config = dict(
    num_hidden_layers=13,
    hidden_size=384,
    num_attention_heads=3,
    num_key_value_heads=1,
    head_dim=128,
    intermediate_size=1024,
    vocab_size=12614,
    hidden_act='swiglu',
    norm='rmsnorm',
    norm_place='pre',
    norm_eps=1e-05,
    positions='rope',
    rope_theta=10000.0,
    rope_fraction=1.0,
    qk_norm=False,
    attn_scale=0.0884,
    bias='none',
    tie_word_embeddings=False,
    parallel_block=False,
    init='normal',
    init_std_qkv=0.028,
    init_std_o=0.028,
    init_std_up=0.028,
    init_std_down=0.0,
    optimizer='adamw',
    learning_rate=0.0011,
    beta1=0.9,
    beta2=0.95,
    weight_decay=0.28,
    lr_head=0.00671,
    max_grad_norm=1.0,
    warmup_steps=275,
    schedule='cos',
    final_lr_fraction=0.1,
    batch_tokens=65536,
    max_seq_len=1024,
    doc_mask=True,
    z_loss=1e-05,
    train_tokens=359500000,
    max_steps=5486,
    dataset='wikipedia_en',
)
MLP neurons of a small language model. Each row is named by its layer, matrix (gate and up: input weights) and neuron, and shows model dimensions 32-223. Each number is 500 + 50 x the weight over its row's rms, rounded and kept within 0 to 999. Numbers have three digits each. A neuron's up and down rows have the sign that makes its largest values positive.
After each neuron's rows, "fires after" lists the tokens most often just before its 100 highest values on Wikipedia text that the model never trained on.

L5.gate897:514481457587517506408617548501448471394447504585460592481532432499517541489523541546401580530549413531475458460489586421537581510495538567505492563433430520560448471550513443485467416488517470518487521472452590508446552584516452483491447381511401527463559558459492527465437496562574472538529504561564526434459476484494497511544383466471528467487533480455433445499600573463483481504517467580524507594507424485440513463460410515534477483535602533535442479503534448495482442542523518469522521524591472545563419559498532492455504406558427486503404500526463535467477462425479561507
L5.up897:496431456472478476491585549480423486418466462496545628467506450462522456455498527464589525528651400551519544488502564436496549514518547562447507545493502559533457470486500479530455434573511468538540542542420533477523621490501425511534469496575523475492567518444546485470458453565513509542551463543530545460521503517502522489538445475447484477526481453523488526566556507475492482417495489598526568490452435487428411512485402485517475527544577499504503499516581513473579503489501383443625532550493458524474472512494469519457540402509446512602458465509478585449471476534476556570
fires after: "\n\n", "career", "\n"

L5.gate771:476512401543470530555522511457530480534395504470399452562492385501501530522503458583413479582509504429523503546461527517480470542450479534472485507506493478435522509559506482512380526467613497465544596414547533399472498620484523553506512507468453538521564507541463542504574450550430552435522626559535598455418414423503545481565511528436521474550452500460488464507514517473531517499552546501494470510555558567494471513454437570504499501523413512464483507514483440560497538582458559456603650452499450531623506560545526547609524483597495451501535530539427482557453498578481436528
L5.up771:492632444430413492533482518503451464588398491451431493458453453501563541486520531425515487584491524456535601574450557515427441515520518512441488434444533468495547580431535572483407526492518454544555665532533612455449537515483487581539493520481446516503535598523489466525540475636434530360589536571488593503388477453572576443563527555461477466473425473494515498553507456457452512427496590606512491425513488614471538471483525577498515487517437405489532513585545491488552495485469401446558543474502442547477503539556473562567506443495497495578409446556448529537467570538532458528
fires after: "), ", "the ", "a ", "| ", "\n\n", "by "

L7.gate604:523513476491534518522474574510505502542481534444556491472439469520493612522445490469450490432551504472401464431466531515461492546527546422476523509465507496453528518412488576579562392481473550663518484480582440509543443512499398505440501474538530525482455520522522529494523465418447533387442563535466530458490535537584539440527467450451506478421545501567499496409455495472369449626500526556516512531428548479486547515409541521467507617461507671478418524494470475481519471509440490405463483525536513577537502577550580538487531510521526537506592485530539514512461449503516517539
L7.up604:552401557540535492482525572550487406581461502490576476480466477518502472634490518477499499484550476557510498483400517502554527533513453498498485555610479477506544525376397491467512470521465546554480574537490466480544494503515464485530520535494462502380473521581441471534547419516406479455465561486447484474370468480620478492495523495452529463537517487559517544454457542453449493532504509534518517531509443506506555420475506610464510514518570536473487497450460532519452569461413521450534485471557555465505574460417597531404561547435447438635527522548504545486451412556574470503
fires after: ".", ", ", "(", "\"", ": ", "| "

L5.gate479:464511497480510602458514557476594485518450510463528586466510496524453538562594403403555498601541488521419505461556540553567507576336488560478527490502520551434505571448450426545557457471545540428486549517562578562536494507498556492523398524434497482474460408566500380527479489519488561526474556525502494537450528456572446544550541539451591550527508542508467485523578533510452506460490561475413496512580414534470508412410484581492537594507435453526463528538489525540533559592499521489461554521478447513448465511446475417509551476514502490570514573478480517483483568372588506460
L5.up479:521472479463531574477465559501553521545520464493453582557576571440477485528601502522503442499482515584473578468479538464452510621394552542438492508501473562486450531464477534508447439538406586414537515558558556569573517454451448538514483403387578464524514477540524415486520435505444504506427527598447524536414548591539514424508534424440619595509458516456556554449506488481432545412569572519488599475474498626405570418556496557510526619471490440500440557560608502520610524493495478461605569458448465478508506574448472481476452504458489458498515557494454459526500506508480474458
fires after: "| ", "\n\n", ". ", "The ", "W"

L8.gate729:473501530548531482443529436494561460495495586461492548426479419574530536546466594543536505432396466561469450335498473582363526581572550484572489498503482508484479539524410477530495485558519480499504511407518443439532447563510495499492470455580471585477627473535559560461447530456432486510490533604529495521487484533439542555477480536509528468486413474450494615493463601464535556427463539521531477584525410534532524532537571545564487491499538562500524539574543507572582512532513508326459478465525560475551557520476459473511448595461498480455571504546601507515516562470560496475
L8.up729:499445471421452529458499532505426459504459452492550543541486494456538512577551581420477524528498481581569524501459508552425514472396492507524428525487475514547512486509516526508540456505467463486477545441489443555471574509491558542416432467496456428403429528468465527445386483521521475494521476469475554508444533456513554543495480483489534510530419445488427465551536389521499491545561568498573437461463419527516506363425623521503519529469455568498497455572444525458503535463504475493499506521585470434442517376588533542533460533468531468508435563471413469511454538468478441463
fires after: ", ", "\n\n", "\n", ". "

L5.gate516:501471414543589538488513554526491437426515559529489433504373495520517529526501546500574458535469424443445557603468567612548379568456606515477448517458540510508467516400436438549516461438510527469457529495537523542538546578462537533576463470486520558540505548505387412437472488485393468410534505514510448496502516488471440501540504435477480410480457451553451447519500574505474587502507533492574507508480543582489503422447433530520458481482517458593539500518530470412515494516514474397424483475500439553523455527432550441581604552476535515588475608451460454565504519438519548525
L5.up516:469527473599569431461424506572543479433554528530600478494501432417508549544437502523486481497413488533461521541460537596426494518505496531540429503413517539524558543529425540479455512455535554568504552522523549481535531507542490618450430455529468585533546467628465443464500471489469472420530568603545507559498476542496514524590444486472505430461533585471417392570514466504498523489458524502585588485525425569454530418485539477582499459452554463544452537543582436471494575461489482500495536612513469492443511593549546594535614488478502533473458518492408427531459483574613510466
fires after: "| ", "a", "\n\n", "– "

L8.gate214:405641524508515502468532468505449424484549491478514514462428524471435466593467486447470579543474459491415545500529439551536490502535497499530445512502409517592509557510506491550471465500460452496436534468500424463465499480439533509484515450489524463463517508568509555451491424373500497456430450507478555392470483529484484457462449472532482491524496469473434481471432511555513474421508569575496558591548476594429488507586563569520600518386491614491490496548544463528530575495464473505468479591504489506449499404526487452365473485542504479502482475541526457481473491446466487504
L8.up214:447435412491490494543567549486572578565490521502510463538456457554552547463552532548519582522461474528529452435554430479503617497465613539496529507448488499460449458514452488463563468410520509563638545431526533537491456569498594455512551550601554535321516454472509503530572516558401526534584529446526432539414523528596556551505519503485558521513470455577633551452528475465519484579484475568512525544532468408506419532392506550566425520401508551516507432539529500479507571485578488535504488418489513554440591439576500504622492544417417540482508455580546488528520535524491401470
fires after: ", ", "in ", "\n\n"

L8.gate83:564592459524502544457536449582520525474524502526482514519453414502466429527612549474486484421516481484528558457558458598467481425491502368526465497567482508509438423616521444551523524487464533562483501467536533564475477541501582594528502523541448414498610467484548546407504521493531527460614490527399487548490509508456505443440491536481566546534348445492452611530502486551495534438480526470580484469520561570485461469549457503493536504457492597449530424547557382528543523487526545479517492456497520503581556511618558459459573575517447433500513462538492450508475567512481550478
L8.up83:482422454536520429508463477487441497586460507490504471521501532519458465477416587545514517497432445481445503545484459486560569571476459471475469500531466499540559440478473533462504440469502559515517486443499489506478548526513554486452570438672534458414488584523506489510465514579482501502355530415544549521493584451528536533466431518478503544485491475498457506449426551513589535435524543547493464520510475508456579490433594505515457534524468588447522456567530421528398496510455446416427533415506457513552470521536451494538446482401610500467524485540439456541527467494511452433
fires after: ", ", "\n\n", "\n", ". "

L8.gate863:505441419557431470459493536563500385496504542521494457584574406504589562491594544467498572368424514505514489369542526474603491536503439498462419447488429496540444481553466504458561420532631502501577580464596470595438565518525512542478485509565527505494564439470482552466496462511470442425525529542540504451433472531505522540486367449483565483433446388485583497556565508507468518437509637433539396512488450513508529529526512526519522414434518504455528452497578488512561536469485483410507509444388510479577484459486513497567525550507471530473525570466559432511521574471546500497
L8.up863:428643543501596505487585487489531483457464519465600521559497518511466441519541612521437555560525417473494446519456463520431575555476455502504517548482490507525475563531509468556470504562467444484489471327464490457531495510408487604443495437488533453492473445484574494501433584532525536511530486516456564527482454545528470550489533540462459516462517478519431551468464484452505548514509503563522496543551370538521510574567496494518409483516474650491457415608495458526438562522554533416514495588550482491411552473487628471519516561452572422525460452548476529505501517416510480505
fires after: ", ", "\n\n", "\n", ". ", "that "

L8.gate754:494506499492415468502554542454436337484466459518581449422421542470525573591503607472470467539539440510478526479454500464512591517508535469467451506475581564473488436523527505563569463428543506455547403448507496505517477420483519443520488424495502472452522490472466473421443539552506465480482519501474464534463483470578550523481481450454508494427466431508373540485525477527510463473433549497458440511566402515595577545530517574513399462498427477549534497641479498579501497551511562403462395538498496495548499571580508450472518568549443398399412567586528502453506504491552617464
L8.up754:476571462438474519480482468442494521485502532472543468534558516563503544480606511421452481487445451487499535437602521479516511552427543451440493512451478480437356508411529554453528524553446570484526541412466419516529550544421440565508466423575534438575595473533438472461501462549514531475552351520574559435519565494475511519452513461592459467441440507551479501445510585365480564528563530482579493575468451434562449537435575518495476496534540557502608510515580503525538476533549509470556522457541459456582550491444522442598578440513532525516481569485547467508545483437515579480
fires after: "\n\n", "The ", ". ", "- "

L9.gate804:472542443496488579439552524473566501534527561421522429576524455457462553461572579483504476474461553529426517642455646515429501532544523518442460558487509505368567403537549541505513472532474500479509501508581523420463525567452489505531388532565396479527540486419443541470465466490458522514537447417516568450500428394605490489531496472498491563504465544545533450615480432492466541528515557563487422392450435502502426407432466515506394468525375555464428517433457463551489434434463487490557573478595416522487474480534420514580519535495456475519512483487500520549430559509433521463
L9.up804:575549498415480570448534518485618621546476503474402456408490430523543550516491377395483458492530491406622427549558513526509609460486455532475473547572531551448506463433481428464472472488458522465511548510452522507514468539532468477548524490536475605542546516592489510518520475416492609472491395486495504568552425504578540481499540523554460484455463599482452525533464562510538451624497558397527621447555503489555514489494505576560503530530559505561615490472446535527432482620530434610498587465577523428425511559475509401440563513413495480395520512574422455476520518473561502552
fires after: "| ", "\n", "0"

L8.gate891:576587394505535475508562489592519496524588555443490488494521428534545541585515516420445512442491524546544438375633556555566486472517527495473465522545547516471420444618481430531586505563466551497480576513495494483498491484425507532556484522378470439417537534493516555503418572580449589461530442535549475531508576414509477534489426480502437403564437434480479583457537529561504460420540585554576488539482468513450487506515532553502622505522454496474576391445544491519612512537513476404516666475492505511519506514575518495518461502522479484494475504476557549452552454548459395463
L8.up891:431508586579456479462493518449469511409417500474557483490507499489478519536488536510527516480392493532440541450405396516464575560516461487512509498518489549476502557471500553498432440463560561610556483403465507538584558510475489500435424461629512543486521456435447507438485508544469454526512548479560533478448488583552560518486430508517512567396557465400480452497410567496357610473486427434474522464483438530502545458464520527445415492450564604482538504548476550444478496488463474428481396488607562502444525462548460444521519546448522453468508492579444527589496546472560473496
fires after: ", ", ". ", "\n\n", "\n"

L9.gate57:497512597446490452472529480441496554541464520474609490489496522485489544526469508462604463445524544497520550486379460565479500529562638504541565567458492605476461467505483411566461501453509500466407506475534495470588506448474540471501499478389446489613600612501487450469455489508484494546526477432522592481537533528439518412492559451504386496499520585522577501410522532515438401564403503411555449563505433494454514478522479488468495588536451507466503468475507515580496533535510569511500504509526456473498436485471466503543449467564472479555486459464480400507574470432498458506
L9.up57:425511532457524586565545504525546495453498498485522450468521434470520538440454537510515491519410527451500435416433459595560516519542570525527564526539411534431580420508481436477489463449477490494473544532452565515477461604456431422552444455531470515517506497532545517452411495530526504585412509488608491427477442495517482541532559530565439539450461470533538517518416598394576482408531537503582497455501443576401430497520402486508427481502525559454448504559523522533521497465486521447545549529577503437408487473620434514513526482578628522539535522419464491421559588559510494484
fires after: "| ", "/ ", "0 ", "===", "- "

L9.gate597:422620493512560530410500519495491469472453555478449468487451478541477524553474518524485450527501448497429578621404500435470412508476506560563424545488464548550519379568483506565476510605503477427504523451531504561479510577476490514554470486552461517604521512390473512417507529442610592476594459393486437454465493573474587491458480499481536483513522495401464557447452477633458458461434457497450490520544418468470489387433388529452476506446518569577540433527539498489490448520492478462430502516510414477492446532478462473401425505577646509450442500502453406438508456503571523524
L9.up597:557595485438573506555538453465488530525480536373545450534543519605584439514502493422521433509496459518518461570537513578603545498518532502506502618576465577498443565483366547507537450485440519403588537450508514497464500529502450566542479486575415538479476598457526453533486383472511550543499462441495569457478426537465471505443553444380443504524451511422489495427473546459504489453526434468542543515625480459460475493470499579501449464475576486537589478523507453421513471447457471478548549437553552499417485511432447416495474444519545471478496474484449468444543444548531388496
fires after: "\n", "- ", "\n\n", "Republican ", "| "

L8.gate563:532391466447512503491581492548454548590503612506455541525552536495515485512504597488440573498498445526504492440523511464472535556490529398514406474552548516518498481520516422505499474504473576511497574429580466527413513498413522430465491439527484485515594482459530486476537484418538498572495357423497570477557565544476557500498526478457491428482428468436521551457432508420539504537529510383511539498467490556589587467534527541509496494506472620485394498603547434472567477437464530449510488373459472464530487430498493440512442519388494468467403537553585433467396513476534483462
L8.up563:554513484475466552498507498544497556492426344500493541555507492508469530530500524504489457489460335538425367575477529528505481578547595480509582526468414503564547563474557503462465461521320551521542520487453467477458483396520485440484383416631466453490578548555490491473439461515521496461466487570479520460524526528532558518520420490500498484433390489546445566456558491541470441549482541524538425526477505435584528470484532484434499500400503519503548523497579502500507418442437421501519542500577564397458504427470553481526414467465494444490523534512519523470539580448450507543
fires after: "| ", "\n", "% ", ". "